MLP neurons of a small language model. Each row is named by its layer, matrix (gate and up: input weights) and neuron, and shows model dimensions 0-127. Each number is 200 + 30 x the weight over its row's rms, rounded and kept within 0 to 999. A neuron's up and down rows have the sign that makes its largest values positive.
Before each neuron's rows, "fires after" lists the tokens most often just before its 100 highest values on Wikipedia text that the model never trained on. A number after a token or word is its count.

fires after: " f" 25, " F" 12, " tra" 10, " se" 7, "F" 7
L3.gate2,180,216,225,198,157,186,191,190,236,224,164,246,161,206,180,181,198,187,202,200,196,216,236,171,214,205,213,220,209,233,233,206,174,161,190,158,181,260,205,199,240,185,174,121,189,251,237,273,177,184,231,192,169,201,225,174,230,191,234,200,235,224,203,172,223,212,176,216,246,139,119,220,203,204,204,204,227,148,165,222,209,222,147,144,165,217,188,198,181,193,208,199,202,218,212,198,233,261,179,183,224,196,228,207,167,206,192,190,207,185,178,164,187,202,174,232,293,223,233,203,270,174,177,225,242,152,197,226
L3.up2,213,209,225,205,260,196,201,209,222,239,219,183,195,179,191,189,234,184,217,168,198,171,211,180,175,208,187,161,214,206,242,215,239,170,186,177,254,173,191,140,161,190,180,200,212,229,199,190,200,214,184,136,255,216,200,196,182,219,202,167,145,214,221,203,193,257,196,236,180,190,176,215,255,228,228,169,190,201,184,207,179,121,191,223,193,162,223,116,171,208,211,154,196,174,201,215,160,207,193,210,162,199,216,180,191,183,163,153,167,183,159,238,125,120,256,217,192,222,230,210,201,214,171,136,189,256,224,195

fires after: "ol" 25, "in" 13, "ro" 9, "os" 8, "if" 6, "l" 4
L4.gate489,158,161,168,203,182,184,246,229,174,234,245,178,236,177,188,201,186,179,148,217,159,232,225,230,221,241,150,143,189,224,180,238,197,235,151,264,168,168,180,184,179,239,178,242,183,185,254,173,175,174,182,216,195,197,201,205,179,212,193,220,241,191,208,180,196,159,198,201,161,165,184,205,255,171,169,163,215,206,195,243,187,195,246,179,204,218,248,157,179,213,215,201,168,241,158,233,229,234,248,181,222,194,167,189,233,191,250,211,175,193,180,193,182,242,163,187,184,249,231,183,172,193,220,221,191,150,131,149
L4.up489,241,243,229,181,215,162,190,244,204,222,206,221,185,253,202,237,248,196,199,235,168,193,191,256,231,170,180,217,237,215,211,196,175,189,246,157,170,199,202,179,253,184,223,171,215,191,206,197,180,225,177,215,247,228,232,202,161,199,170,159,185,230,200,175,224,236,217,252,196,192,219,182,175,186,162,242,220,201,197,222,159,203,216,189,181,246,221,214,213,231,174,177,218,142,165,235,224,206,237,116,206,199,189,203,202,201,176,238,260,194,263,200,208,216,210,157,209,159,263,239,144,155,187,242,197,98,190,187

fires after: " R" 14, " " 8, " l" 8, " L" 8, " B" 8, " p" 7
L5.gate50,136,220,145,168,188,208,194,191,146,216,204,215,248,247,191,187,192,234,205,143,271,162,164,197,149,238,204,213,208,205,157,232,224,178,147,257,191,163,174,266,192,245,196,223,191,212,209,251,238,216,218,150,198,185,258,186,224,185,251,196,200,179,201,266,199,187,185,178,134,181,224,175,261,232,165,203,148,191,124,160,194,162,169,215,170,209,235,201,199,140,201,213,244,192,223,213,217,225,171,167,229,183,221,212,232,218,181,188,233,162,190,228,210,197,173,206,202,246,214,188,203,215,234,192,226,201,219,168
L5.up50,153,193,214,190,164,185,241,120,206,208,225,199,215,191,217,201,145,150,206,219,189,217,197,219,198,157,238,200,195,242,239,227,170,191,185,223,210,252,218,212,219,208,220,212,215,149,207,204,167,190,222,198,172,190,221,230,188,163,229,181,247,184,210,261,199,196,235,153,232,227,251,238,186,187,198,229,229,185,152,191,191,215,179,168,196,181,227,204,203,200,212,163,198,162,232,154,174,188,205,199,178,186,181,216,208,246,154,233,238,178,158,242,168,211,159,196,198,178,163,132,209,217,194,201,204,209,169,144

fires after: "in" 17, "ir" 15, "on" 8, "ig" 5, " Rich" 5
L4.gate249,195,170,234,177,216,201,204,219,166,221,187,185,206,188,215,190,282,170,190,222,226,243,227,240,215,198,202,187,184,188,189,244,213,163,158,201,236,242,180,189,200,209,199,181,191,192,201,177,155,203,211,158,205,193,183,177,236,192,188,164,231,189,201,181,212,207,232,175,166,182,162,197,182,284,193,187,193,202,243,235,122,191,206,152,169,220,200,226,202,202,179,191,207,231,213,230,203,189,236,242,179,159,186,240,191,211,216,210,290,173,178,172,198,190,95,205,209,165,167,217,211,172,255,193,242,133,183,253
L4.up249,188,228,178,175,234,243,181,179,213,201,167,201,226,239,188,184,179,180,191,224,222,184,165,233,192,220,153,262,198,205,217,187,188,266,211,238,148,183,187,188,198,154,180,208,252,224,194,209,214,253,188,152,229,184,256,219,152,193,214,163,218,205,166,184,147,197,204,173,218,167,193,211,129,185,183,166,160,193,160,196,196,248,179,215,201,198,175,204,217,173,241,214,245,214,231,208,196,201,225,209,204,188,196,195,246,178,216,191,213,178,170,227,258,185,183,191,222,179,207,142,171,191,268,221,216,199,197,248

fires after: " m" 23, " em" 16, " ind" 6, " app" 6, "em" 6
L4.gate370,180,203,242,194,176,190,190,225,254,232,175,174,216,255,188,177,263,193,186,149,184,206,201,180,142,223,193,184,182,210,231,210,168,223,193,189,206,239,156,204,194,178,184,187,199,191,197,208,182,166,188,232,226,172,116,207,175,211,240,194,140,206,221,163,219,222,211,198,241,220,173,199,224,180,191,199,261,247,253,151,184,173,271,178,176,185,187,200,181,227,250,191,227,173,169,191,192,261,257,202,159,243,200,194,226,203,196,168,162,198,211,198,120,206,222,239,200,206,155,217,152,246,136,162,229,212,207,190
L4.up370,170,202,176,186,207,218,210,110,201,195,96,220,221,178,161,197,189,253,207,233,200,204,200,149,194,220,224,203,132,197,213,193,208,146,261,202,184,174,221,159,188,201,234,212,159,207,152,264,167,199,227,202,177,185,137,171,179,188,190,187,181,222,207,226,179,124,235,227,176,199,243,203,151,228,219,222,223,270,250,149,209,223,195,205,216,166,112,219,185,186,231,211,188,209,232,156,257,176,205,239,205,240,230,193,211,195,238,185,203,252,174,169,156,197,163,254,217,152,189,192,167,169,214,150,210,233,234,204

fires after: "\n" 45, " U" 10, "-" 9, "E" 6
L2.gate365,194,183,167,173,199,197,201,246,220,213,216,220,139,215,241,245,195,204,162,254,203,201,159,203,188,225,218,276,271,192,155,208,179,128,195,200,171,147,232,168,138,197,235,140,169,232,253,189,168,222,223,220,210,202,160,195,199,224,198,232,119,266,247,157,184,204,212,238,210,159,205,201,216,163,187,226,164,223,237,242,137,153,183,213,220,176,233,136,202,186,215,231,178,185,234,185,214,186,209,212,185,226,212,185,216,191,182,149,175,204,160,204,209,201,179,246,194,214,169,220,253,211,206,188,225,177,246,284
L2.up365,191,225,207,124,199,195,222,221,188,217,205,236,237,189,251,179,188,218,202,241,207,145,197,241,221,165,216,261,177,183,173,130,204,182,209,195,192,181,172,171,140,147,183,221,198,151,189,250,189,215,214,195,248,215,198,174,174,197,222,174,185,222,230,190,198,229,223,200,218,165,197,203,171,194,164,197,154,214,179,172,185,206,204,186,191,247,186,185,194,237,203,192,191,244,193,227,217,198,203,232,206,209,171,236,160,217,157,182,181,232,180,223,180,164,190,161,200,173,215,211,248,172,144,192,194,214,157,159

fires after: " wh" 14, " W" 11, "h" 10, " h" 9, " H" 8, " Wh" 5
L4.gate0,184,230,196,194,189,209,181,206,181,180,158,172,198,196,208,215,228,126,150,219,187,213,202,215,185,207,240,191,199,275,233,215,209,216,232,198,160,162,210,168,206,180,248,192,150,220,225,147,188,160,200,211,238,221,144,229,203,188,232,178,212,188,197,242,190,202,233,182,203,190,145,210,238,224,170,215,190,202,199,192,245,225,232,195,149,135,167,199,206,220,202,206,249,206,210,191,225,226,259,205,209,166,193,231,257,232,231,215,216,161,145,175,192,179,179,187,196,140,203,223,200,185,255,260,156,194,214,238
L4.up0,243,220,224,224,235,187,185,248,225,191,195,171,186,179,199,206,179,198,166,202,198,234,201,161,210,197,202,174,193,222,240,248,230,243,203,181,128,198,269,192,169,197,188,206,168,196,214,174,167,219,162,195,238,191,237,168,200,211,200,211,202,198,175,208,155,191,153,208,166,197,213,267,269,174,250,121,160,231,227,132,200,179,233,195,173,137,194,210,233,248,196,190,198,199,211,171,163,243,250,189,187,156,235,124,173,157,173,232,203,190,147,176,236,183,247,207,200,154,169,221,260,218,205,225,198,238,234,207

fires after: " ele" 17, " n" 14, "em" 7, " em" 7, " ch" 6, "u" 5
L2.gate233,142,211,223,178,154,182,263,289,157,209,181,169,217,250,123,152,180,165,170,243,195,192,217,211,127,222,181,228,136,214,193,174,158,192,223,200,165,220,205,187,212,184,219,234,218,166,190,181,171,195,211,180,237,139,202,211,215,257,211,197,159,163,183,188,232,226,227,209,254,191,209,163,219,220,207,222,264,184,160,200,207,204,193,201,224,188,185,184,214,163,193,177,267,134,176,154,228,201,234,213,167,202,208,227,183,209,228,211,181,196,198,169,187,180,153,208,203,206,191,228,236,223,182,212,154,282,198,181
L2.up233,166,190,249,230,262,219,182,179,141,224,145,201,193,204,163,150,178,248,182,201,216,164,243,212,218,184,176,186,193,209,195,185,148,226,210,160,229,247,258,158,246,214,187,174,201,219,211,228,204,154,184,198,193,221,228,197,187,213,198,241,245,209,186,181,209,182,201,178,297,213,240,198,221,161,296,217,152,177,217,185,209,221,220,230,209,141,227,164,235,227,210,214,124,215,209,170,204,195,192,202,186,232,196,200,209,179,189,154,253,219,215,176,206,241,234,131,169,189,174,209,174,201,212,228,195,195,239,170

fires after: " B" 32, " L" 29, " g" 13, " G" 12
L4.gate194,223,184,180,192,148,217,228,227,209,165,244,175,202,190,207,187,216,180,207,206,209,209,192,209,219,251,204,201,220,267,173,223,212,189,134,200,197,213,203,168,216,179,171,187,196,205,253,188,220,219,186,230,249,120,213,148,233,199,210,211,184,178,178,229,211,221,187,238,200,216,201,240,222,224,196,160,189,237,163,193,222,196,186,167,178,184,275,203,183,195,198,222,251,232,156,210,127,230,242,183,186,219,208,218,198,162,156,189,206,238,143,179,230,208,191,190,266,213,224,120,227,193,199,150,162,225,172,210
L4.up194,220,156,215,213,203,193,211,201,250,212,187,174,188,205,213,196,246,163,216,217,199,183,271,195,172,194,200,204,184,218,230,229,177,183,189,216,196,193,179,198,215,186,175,197,233,210,233,217,171,215,224,190,194,239,226,136,125,200,233,95,207,184,271,235,181,194,210,188,179,179,178,209,155,256,231,197,147,197,242,202,196,195,203,196,254,191,229,167,166,145,261,225,173,262,205,217,235,249,203,230,190,215,191,191,205,210,217,155,152,207,162,244,280,179,180,216,179,203,212,219,196,214,229,237,175,162,144,224

fires after: " H" 35, " B" 15, "h" 7, "H" 6, " U" 5, " Pr" 4
L3.gate246,238,183,161,199,184,174,198,247,141,185,221,207,155,210,138,240,245,208,190,230,184,180,185,213,181,216,179,186,167,203,225,189,177,219,82,150,195,175,158,232,155,170,273,182,175,260,212,140,217,187,255,186,218,194,158,252,221,198,238,184,182,186,207,176,204,212,262,221,210,171,217,249,168,200,162,196,232,291,207,206,150,199,171,219,178,202,206,189,166,246,217,188,206,167,162,180,138,216,171,243,181,192,256,212,191,179,216,162,158,230,195,218,226,211,180,209,196,211,181,197,236,226,217,190,180,237,219,219
L3.up246,197,199,277,192,206,224,213,208,199,220,217,233,227,204,154,241,205,196,177,198,188,212,154,211,170,205,230,219,181,209,253,197,160,236,181,194,201,202,236,210,119,202,148,194,216,228,212,167,213,173,194,198,242,247,193,189,217,148,213,216,185,202,228,182,212,158,180,210,190,202,227,194,215,163,195,183,205,212,175,203,228,207,218,193,167,175,199,195,176,201,184,193,192,194,184,203,190,165,273,153,271,226,167,179,222,143,220,184,160,227,156,235,158,172,224,164,229,257,228,173,243,185,201,222,152,219,165,214

fires after: " L" 15, " F" 12, " f" 10, " contin" 8, " d" 7
L3.gate475,235,93,206,171,181,191,218,171,237,172,212,207,214,225,173,178,236,196,228,252,203,172,211,160,171,209,234,196,174,191,190,191,225,210,145,250,234,202,205,209,205,165,143,157,213,200,184,193,245,228,260,218,241,218,194,206,185,194,236,216,196,184,210,236,232,268,189,156,212,179,171,253,177,172,190,178,246,146,201,194,236,246,121,197,258,265,213,215,159,184,202,200,164,193,161,193,158,206,182,172,194,167,192,223,228,198,154,191,248,249,178,174,145,153,189,195,212,204,234,234,210,195,191,189,174,191,130,182
L3.up475,244,205,206,210,263,202,185,170,147,209,289,208,176,180,212,180,222,150,152,203,234,183,174,202,183,230,212,227,144,199,216,237,211,204,242,198,228,235,235,168,243,191,194,240,177,233,151,198,202,156,225,201,240,205,200,220,184,231,213,189,190,231,209,243,233,242,211,180,153,236,219,198,187,232,264,203,165,160,250,224,271,182,168,220,191,188,248,178,197,230,218,160,234,209,192,178,190,207,210,192,181,141,149,270,185,235,196,212,165,208,198,223,161,186,190,235,235,190,181,194,172,151,172,187,203,199,164,210

fires after: " l" 22, " L" 20, " W" 10, " G" 10, "L" 8, " w" 7
L4.gate296,179,226,208,218,240,173,186,233,195,222,200,206,211,232,229,148,226,199,147,200,158,189,188,187,153,246,194,219,178,174,243,279,233,219,176,204,205,192,192,218,195,185,204,180,194,197,194,200,207,235,145,195,214,163,214,175,234,176,242,212,251,284,187,174,221,217,176,227,196,190,163,264,217,270,208,133,169,233,111,182,194,232,236,199,166,192,195,154,199,193,237,218,216,194,195,208,201,227,191,188,190,167,228,207,220,226,162,215,196,190,167,175,190,165,209,216,195,185,204,178,150,257,244,219,229,216,210,218
L4.up296,189,170,177,197,248,187,141,161,184,211,189,174,128,222,218,234,226,228,194,198,183,154,255,188,180,196,228,141,239,209,217,228,187,148,186,252,201,245,171,229,207,206,231,187,182,201,202,197,179,223,193,172,200,233,183,194,177,145,244,253,212,168,177,189,212,202,187,167,221,207,249,202,183,177,220,175,235,199,182,183,205,218,199,184,170,193,265,187,186,180,172,200,204,201,236,179,172,229,278,180,164,207,219,193,197,204,147,254,202,204,215,202,215,254,166,191,185,186,232,225,217,145,265,218,274,179,226,207

fires after: " b" 18, " s" 14, " f" 10, " pl" 10, " B" 9, " com" 5
L4.gate225,194,210,221,177,174,193,184,182,282,167,242,240,202,193,187,141,218,208,209,227,200,220,171,153,171,229,218,180,171,186,245,219,195,202,184,222,201,235,218,178,218,176,173,250,154,260,233,221,261,184,241,223,201,160,226,191,232,222,232,229,199,193,240,233,184,187,178,197,198,155,164,232,215,179,211,175,230,209,185,160,251,206,180,231,193,192,203,196,210,185,254,192,195,171,234,136,161,189,228,245,139,227,228,198,242,170,142,205,164,209,181,157,188,159,224,210,205,204,192,200,234,190,200,188,208,207,176,185
L4.up225,144,229,210,223,220,229,167,228,211,233,182,212,196,166,201,239,230,190,229,248,244,208,217,200,183,129,199,158,243,216,198,158,203,219,202,185,263,175,185,226,250,201,155,234,162,137,210,215,216,195,198,158,221,222,240,231,217,230,174,189,225,212,180,208,272,153,167,199,190,156,221,173,175,212,197,166,211,186,210,169,208,183,190,211,193,223,147,179,185,163,194,225,221,150,208,233,175,193,219,134,194,225,170,162,179,172,222,201,197,215,162,165,203,194,233,242,189,215,208,218,203,225,235,215,187,221,247,181

fires after: " s" 52, " J" 14, " com" 10, " A" 7, " S" 7
L3.gate278,183,272,230,173,226,261,187,218,251,179,208,192,227,178,224,173,191,253,192,202,193,229,195,146,186,204,192,127,246,205,185,231,209,161,133,232,166,249,122,196,234,201,184,227,233,193,227,203,190,190,242,157,221,164,167,241,202,210,207,221,193,191,239,183,169,165,246,258,196,219,214,240,225,201,213,200,225,179,176,182,251,239,240,176,222,198,186,251,190,196,196,179,207,205,217,234,171,183,213,212,201,184,169,240,179,196,168,200,152,196,212,167,152,229,221,157,209,160,213,243,178,216,220,147,212,157,206,187
L3.up278,170,166,143,206,209,194,182,222,228,220,187,156,208,230,201,224,196,179,199,239,170,167,189,193,204,183,254,145,193,164,203,175,167,223,213,184,208,206,163,188,195,223,200,220,265,165,173,193,243,186,192,205,204,198,168,240,204,203,177,205,222,325,235,201,219,150,180,186,218,183,180,175,159,186,202,235,164,130,152,235,246,238,248,210,158,252,239,201,229,213,230,214,248,236,206,219,203,172,201,240,151,240,244,146,172,178,177,204,148,221,226,131,208,231,249,192,203,166,222,168,207,207,220,207,210,222,219,182

fires after: " H" 19, " h" 19, "enn" 10, " T" 10, "c" 9, "H" 7
L3.gate270,267,157,174,189,174,248,128,186,205,180,206,199,204,225,222,229,198,153,166,295,210,183,208,157,211,230,205,202,166,246,245,204,173,209,223,177,237,185,213,221,174,189,213,195,228,208,155,180,177,210,187,224,153,179,147,222,197,267,162,211,217,202,265,204,181,209,250,200,227,199,157,225,208,212,212,153,193,161,228,198,212,282,190,146,193,151,154,187,160,234,192,183,133,200,181,244,211,162,175,227,238,217,224,215,192,205,244,222,182,205,176,224,190,195,184,205,245,153,153,203,201,237,253,225,199,232,183,168
L3.up270,213,205,225,205,212,236,255,290,217,167,128,254,215,259,180,133,219,165,217,164,177,209,173,172,210,218,158,152,182,209,248,209,174,189,207,179,155,169,158,184,173,219,210,219,261,226,211,147,199,180,148,165,209,207,244,215,220,199,251,186,154,204,168,181,232,110,193,199,216,222,196,198,208,211,167,194,220,172,211,201,136,190,234,238,149,218,199,170,228,235,194,198,227,152,225,184,151,193,270,189,204,187,188,229,203,184,227,237,168,168,184,237,197,179,219,190,224,158,211,199,255,163,257,224,193,223,140,202

fires after: " s" 29, " S" 18, "S" 12, "p" 9, " p" 6, " P" 5
L3.gate255,218,215,215,180,197,171,192,237,214,218,200,201,237,194,215,163,209,216,245,189,168,202,191,169,185,223,168,163,204,186,157,209,142,232,125,178,196,202,195,171,213,210,205,216,223,218,226,199,238,198,192,173,168,138,183,208,155,222,182,231,153,186,245,147,250,189,189,183,184,163,223,230,212,167,201,204,242,179,199,194,196,207,246,179,154,277,128,203,197,207,234,163,212,191,184,261,191,178,185,246,189,212,176,188,179,226,186,225,203,261,182,162,194,268,205,230,259,154,228,173,159,213,202,175,182,192,193,212
L3.up255,226,254,172,247,210,194,176,187,190,182,228,209,163,214,207,188,219,218,183,242,218,208,147,257,228,245,244,153,260,224,189,223,171,232,184,164,221,264,195,200,175,250,232,223,238,190,203,242,192,197,219,220,190,177,230,180,190,173,204,197,196,248,201,226,214,185,224,225,194,180,161,226,227,225,200,170,227,225,151,189,157,182,219,172,179,203,184,127,218,230,219,170,211,198,134,211,147,200,246,226,202,193,164,185,228,252,183,252,157,181,153,177,208,172,276,221,195,202,164,189,144,202,228,219,224,234,213,194

fires after: " b" 32, " B" 26, " l" 9, " g" 5, " S" 4, " L" 4
L3.gate128,197,163,215,132,181,219,166,198,204,145,245,221,246,229,176,129,233,191,218,254,199,170,136,173,193,209,198,236,185,220,219,199,182,188,134,270,162,234,198,188,157,183,190,204,195,159,220,191,239,227,193,224,229,200,217,169,173,180,253,237,246,177,234,179,228,185,204,222,178,150,176,221,213,170,188,210,205,155,187,169,191,149,99,192,195,230,217,212,180,187,245,203,217,201,164,138,192,229,233,225,215,214,146,185,235,220,185,199,201,196,223,181,204,257,178,223,251,184,198,210,178,196,240,151,224,209,160,212
L3.up128,200,175,236,206,205,209,250,201,234,202,163,210,272,218,177,204,153,215,195,199,143,206,182,226,213,182,195,199,249,195,218,192,171,222,200,190,174,166,222,242,224,189,143,202,173,212,237,195,158,198,207,206,214,215,203,160,205,222,252,143,184,186,197,271,210,166,160,220,182,215,182,170,228,206,141,212,153,237,214,173,175,218,224,258,191,225,250,142,230,138,213,206,199,222,199,176,214,213,227,167,220,170,169,178,245,200,200,188,177,222,223,207,232,192,195,181,208,270,183,180,162,212,252,181,194,155,181,161

fires after: " W" 29, " w" 10, " De" 7, " l" 7, "w" 5, " h" 4
L4.gate113,205,180,158,192,238,184,192,217,187,181,196,194,199,216,208,191,227,152,177,188,171,161,214,185,227,205,205,209,174,172,205,245,172,231,159,224,207,155,193,235,184,214,126,160,164,212,203,181,228,247,193,180,188,183,204,193,167,218,198,178,219,171,214,172,208,154,211,180,234,147,174,273,239,262,191,156,161,136,225,139,240,225,247,176,187,194,171,179,187,250,221,171,218,173,193,231,216,238,183,219,211,176,238,177,223,206,212,232,163,202,137,200,257,187,225,228,240,192,220,193,174,241,204,174,206,222,167,183
L4.up113,222,166,200,216,157,202,240,173,247,254,186,201,198,210,192,272,142,203,197,228,150,211,213,180,246,222,198,216,272,217,200,218,228,193,208,216,206,225,190,172,184,211,146,184,124,233,245,183,232,181,175,186,199,233,202,200,193,188,214,261,201,226,144,196,202,217,172,169,209,132,212,170,223,157,210,253,236,192,236,248,148,160,240,208,234,215,219,201,236,223,185,260,158,213,193,149,238,189,203,161,201,188,203,194,155,221,211,170,178,232,209,205,170,256,188,203,179,232,236,213,221,247,165,202,190,187,156,234

fires after: " L" 18, " be" 9, " st" 8, " l" 8, " f" 4, " Gu" 4
L2.gate442,167,98,160,212,183,195,180,179,157,212,181,114,231,228,190,210,237,154,202,210,182,220,202,200,201,225,157,235,232,205,209,239,144,223,193,244,193,192,166,172,214,183,184,226,207,228,266,175,237,212,240,194,210,231,137,180,204,231,222,177,201,240,181,211,195,181,198,198,199,213,220,192,224,220,228,180,184,210,258,196,223,205,135,209,152,169,217,219,184,194,231,188,208,168,185,234,214,216,169,206,216,199,174,239,231,197,145,236,189,215,184,161,123,233,178,230,213,183,218,198,220,178,204,204,267,152,200,212
L2.up442,214,224,219,215,162,205,215,180,219,223,194,163,228,201,234,201,177,194,196,230,172,154,219,202,176,190,240,177,218,171,203,247,218,235,106,258,220,204,200,231,267,195,197,222,194,180,133,231,204,156,211,186,223,148,227,228,143,179,273,227,180,205,197,228,231,233,206,219,210,184,162,217,212,236,207,173,269,220,170,204,258,199,218,182,197,194,209,226,204,212,191,213,193,237,126,190,203,196,170,164,239,145,219,270,219,193,188,275,165,184,209,249,208,150,223,207,221,152,192,226,163,177,192,252,210,198,223,198

fires after: " S" 16, " s" 15, " T" 8, " R" 6, "ax" 5, "S" 5
L3.gate43,198,281,196,222,196,223,203,209,199,179,173,184,216,159,219,208,181,264,167,157,187,246,151,143,200,158,183,139,218,199,225,224,236,153,199,222,277,238,158,186,137,177,172,206,158,208,268,221,201,251,207,118,210,172,172,230,196,217,193,215,249,201,179,160,185,167,209,213,165,236,205,197,212,171,228,126,233,191,181,209,165,224,187,192,194,201,239,203,136,227,232,170,197,187,245,166,180,214,186,173,254,246,206,190,239,164,202,203,170,198,234,239,229,235,196,159,198,155,179,185,169,199,187,191,177,232,159,188
L3.up43,202,226,180,225,229,201,176,170,245,202,183,257,213,272,206,169,154,217,226,183,190,132,159,256,169,201,227,196,230,188,236,243,210,189,232,214,220,235,224,155,178,184,177,200,193,211,218,251,214,204,210,221,202,131,206,222,201,208,183,206,189,158,247,211,171,156,181,177,129,192,157,109,191,141,221,162,229,212,218,254,237,242,190,225,236,186,172,196,160,168,196,153,224,216,230,284,228,196,185,235,205,256,169,164,197,191,165,223,172,165,242,221,216,261,196,189,184,209,140,192,237,210,213,213,175,247,183,215

fires after: " ex" 19, " f" 18, " F" 10, "ed" 7, " dr" 4, " ch" 4
L4.gate324,239,150,175,232,194,246,184,155,179,203,188,178,191,187,196,157,219,199,197,180,219,172,157,154,229,227,206,233,135,185,173,145,204,184,200,219,181,251,241,205,226,191,132,196,168,190,195,192,215,195,200,238,180,235,233,247,176,217,190,239,187,194,175,219,222,279,145,247,209,185,165,162,222,194,248,181,216,238,201,240,184,238,169,219,242,199,193,205,205,187,197,179,192,142,195,186,203,205,161,238,173,197,256,224,211,193,144,218,234,217,172,179,207,207,133,231,194,277,195,152,229,244,188,141,204,237,239,216
L4.up324,217,188,204,228,153,206,191,167,173,198,199,136,200,204,206,199,212,220,215,150,219,185,209,183,180,188,140,232,282,232,203,197,184,192,253,218,233,239,230,208,250,230,172,203,194,181,216,191,221,211,241,207,192,166,163,255,162,189,215,209,189,224,206,230,211,191,206,211,203,196,193,178,267,148,209,248,249,159,238,233,235,178,197,149,193,192,204,162,195,225,214,129,168,163,170,196,219,143,202,209,254,192,192,195,227,180,167,217,159,173,205,189,164,187,204,205,242,201,171,143,203,213,193,215,168,180,198,175

fires after: "im" 13, "am" 12, " U" 9, "S" 8, " resp" 7, "oc" 4
L4.gate100,191,215,155,158,202,267,208,179,264,205,173,178,234,234,215,197,200,214,188,241,187,144,231,220,199,261,183,257,188,240,201,182,122,231,197,154,156,199,173,198,149,137,198,155,159,190,169,178,186,205,216,243,218,185,192,215,194,209,197,182,186,255,180,221,212,162,196,220,243,239,163,166,184,204,149,181,250,200,189,205,203,218,185,216,181,231,161,174,153,168,192,174,178,110,223,243,187,232,134,232,167,218,185,229,197,209,200,234,181,233,174,200,199,180,171,186,239,252,193,214,246,272,196,185,205,212,170,200
L4.up100,185,222,210,185,209,176,132,220,252,191,190,182,210,244,244,243,183,210,213,228,193,171,221,239,210,155,168,238,162,173,205,177,173,195,232,229,197,201,182,227,142,245,241,202,196,133,184,227,149,204,252,243,141,177,215,155,221,189,197,191,193,202,204,183,247,270,237,235,191,239,236,153,196,230,187,156,154,207,163,241,180,168,225,205,193,200,149,164,226,227,164,239,160,212,183,207,268,246,235,185,130,232,219,230,205,200,255,216,187,184,196,190,235,221,198,194,180,235,204,165,188,176,217,211,174,177,194,189

fires after: " B" 14, " H" 14, " G" 11, " W" 9, " A" 7, " S" 7
L3.gate283,222,193,191,204,191,178,164,212,200,176,225,219,226,210,217,200,197,178,220,308,194,227,166,196,180,200,187,164,215,223,208,235,166,228,111,240,202,193,189,232,187,231,197,186,222,220,194,136,234,235,192,146,208,179,165,182,245,165,201,208,230,203,227,205,176,218,189,223,208,215,141,162,204,202,168,181,184,211,135,195,152,199,223,207,163,180,245,223,127,192,237,215,209,155,178,226,192,217,210,191,211,199,264,235,197,250,171,196,205,223,173,252,212,206,248,206,215,169,191,202,216,247,213,194,213,206,202,204
L3.up283,158,225,192,155,224,204,200,193,200,171,224,215,213,173,202,222,180,159,229,180,226,211,183,187,225,178,175,216,197,207,198,243,214,217,175,142,178,208,235,204,170,164,176,165,147,172,237,181,206,248,183,222,241,210,260,135,211,221,216,223,223,202,230,166,251,106,196,225,239,177,195,174,211,245,205,207,240,207,182,145,212,187,201,219,198,176,174,155,207,213,201,239,189,207,167,156,196,171,228,170,236,163,182,259,242,256,214,229,145,186,251,170,228,197,228,231,179,215,220,187,178,177,217,235,154,173,203,180

fires after: "\n" 37, "T" 14, " U" 12, " O" 5, "2" 4
L5.gate212,179,134,150,126,191,159,219,205,206,255,258,208,207,252,229,231,179,229,188,206,142,228,174,154,162,247,169,220,162,163,249,128,232,161,201,150,221,185,184,168,163,192,248,147,163,185,227,178,164,216,169,206,173,207,191,215,188,206,200,206,181,212,219,192,225,266,193,171,199,170,178,175,185,160,202,149,162,181,143,226,172,224,190,193,167,229,213,162,213,183,201,190,180,152,157,251,227,226,249,183,160,170,165,178,191,197,275,214,194,216,244,218,202,246,164,229,160,245,206,240,227,246,211,204,169,243,178,216
L5.up212,235,216,172,225,181,214,158,180,238,199,201,223,237,246,238,192,187,195,234,228,184,201,220,188,218,173,161,210,204,173,242,190,212,199,233,183,266,187,257,206,230,175,250,186,173,187,198,183,166,204,244,196,212,207,182,195,152,156,234,235,173,240,204,251,232,162,182,215,188,179,224,195,156,192,171,157,179,216,183,211,154,229,192,224,212,251,237,199,196,188,185,188,231,227,189,192,228,209,188,144,136,215,143,184,171,190,149,168,195,241,150,182,199,188,180,195,208,249,200,216,243,155,205,176,191,222,185,253

fires after: "v" 30, "f" 12, "ro" 6, "r" 5, "ol" 5, "re" 4
L5.gate215,185,225,202,186,184,224,181,220,155,212,163,218,212,205,262,192,174,268,153,216,225,207,228,165,232,169,199,230,177,173,204,232,230,211,172,176,169,255,254,192,256,210,224,210,198,153,222,212,159,225,197,157,137,193,148,215,236,164,220,282,202,202,182,221,183,213,177,140,124,206,195,170,211,175,142,145,212,255,199,269,191,251,231,218,185,268,241,180,202,164,197,193,237,174,140,181,215,212,166,222,219,240,206,192,170,243,200,177,257,210,190,197,197,209,178,209,167,183,230,189,205,153,214,186,232,212,216,186
L5.up215,203,198,178,210,213,200,181,244,178,234,224,156,187,217,185,205,219,205,199,204,196,209,239,219,198,243,186,158,173,229,189,181,221,231,136,205,262,219,130,203,243,219,200,199,186,223,211,191,196,233,222,173,198,232,207,201,147,189,244,112,226,214,196,226,247,198,214,209,202,150,179,153,223,252,191,193,228,240,222,198,151,178,252,230,212,193,142,207,226,204,161,200,160,234,158,245,219,218,202,187,213,235,174,233,175,160,189,257,284,203,215,115,211,188,200,198,167,189,214,190,199,193,145,207,186,172,179,221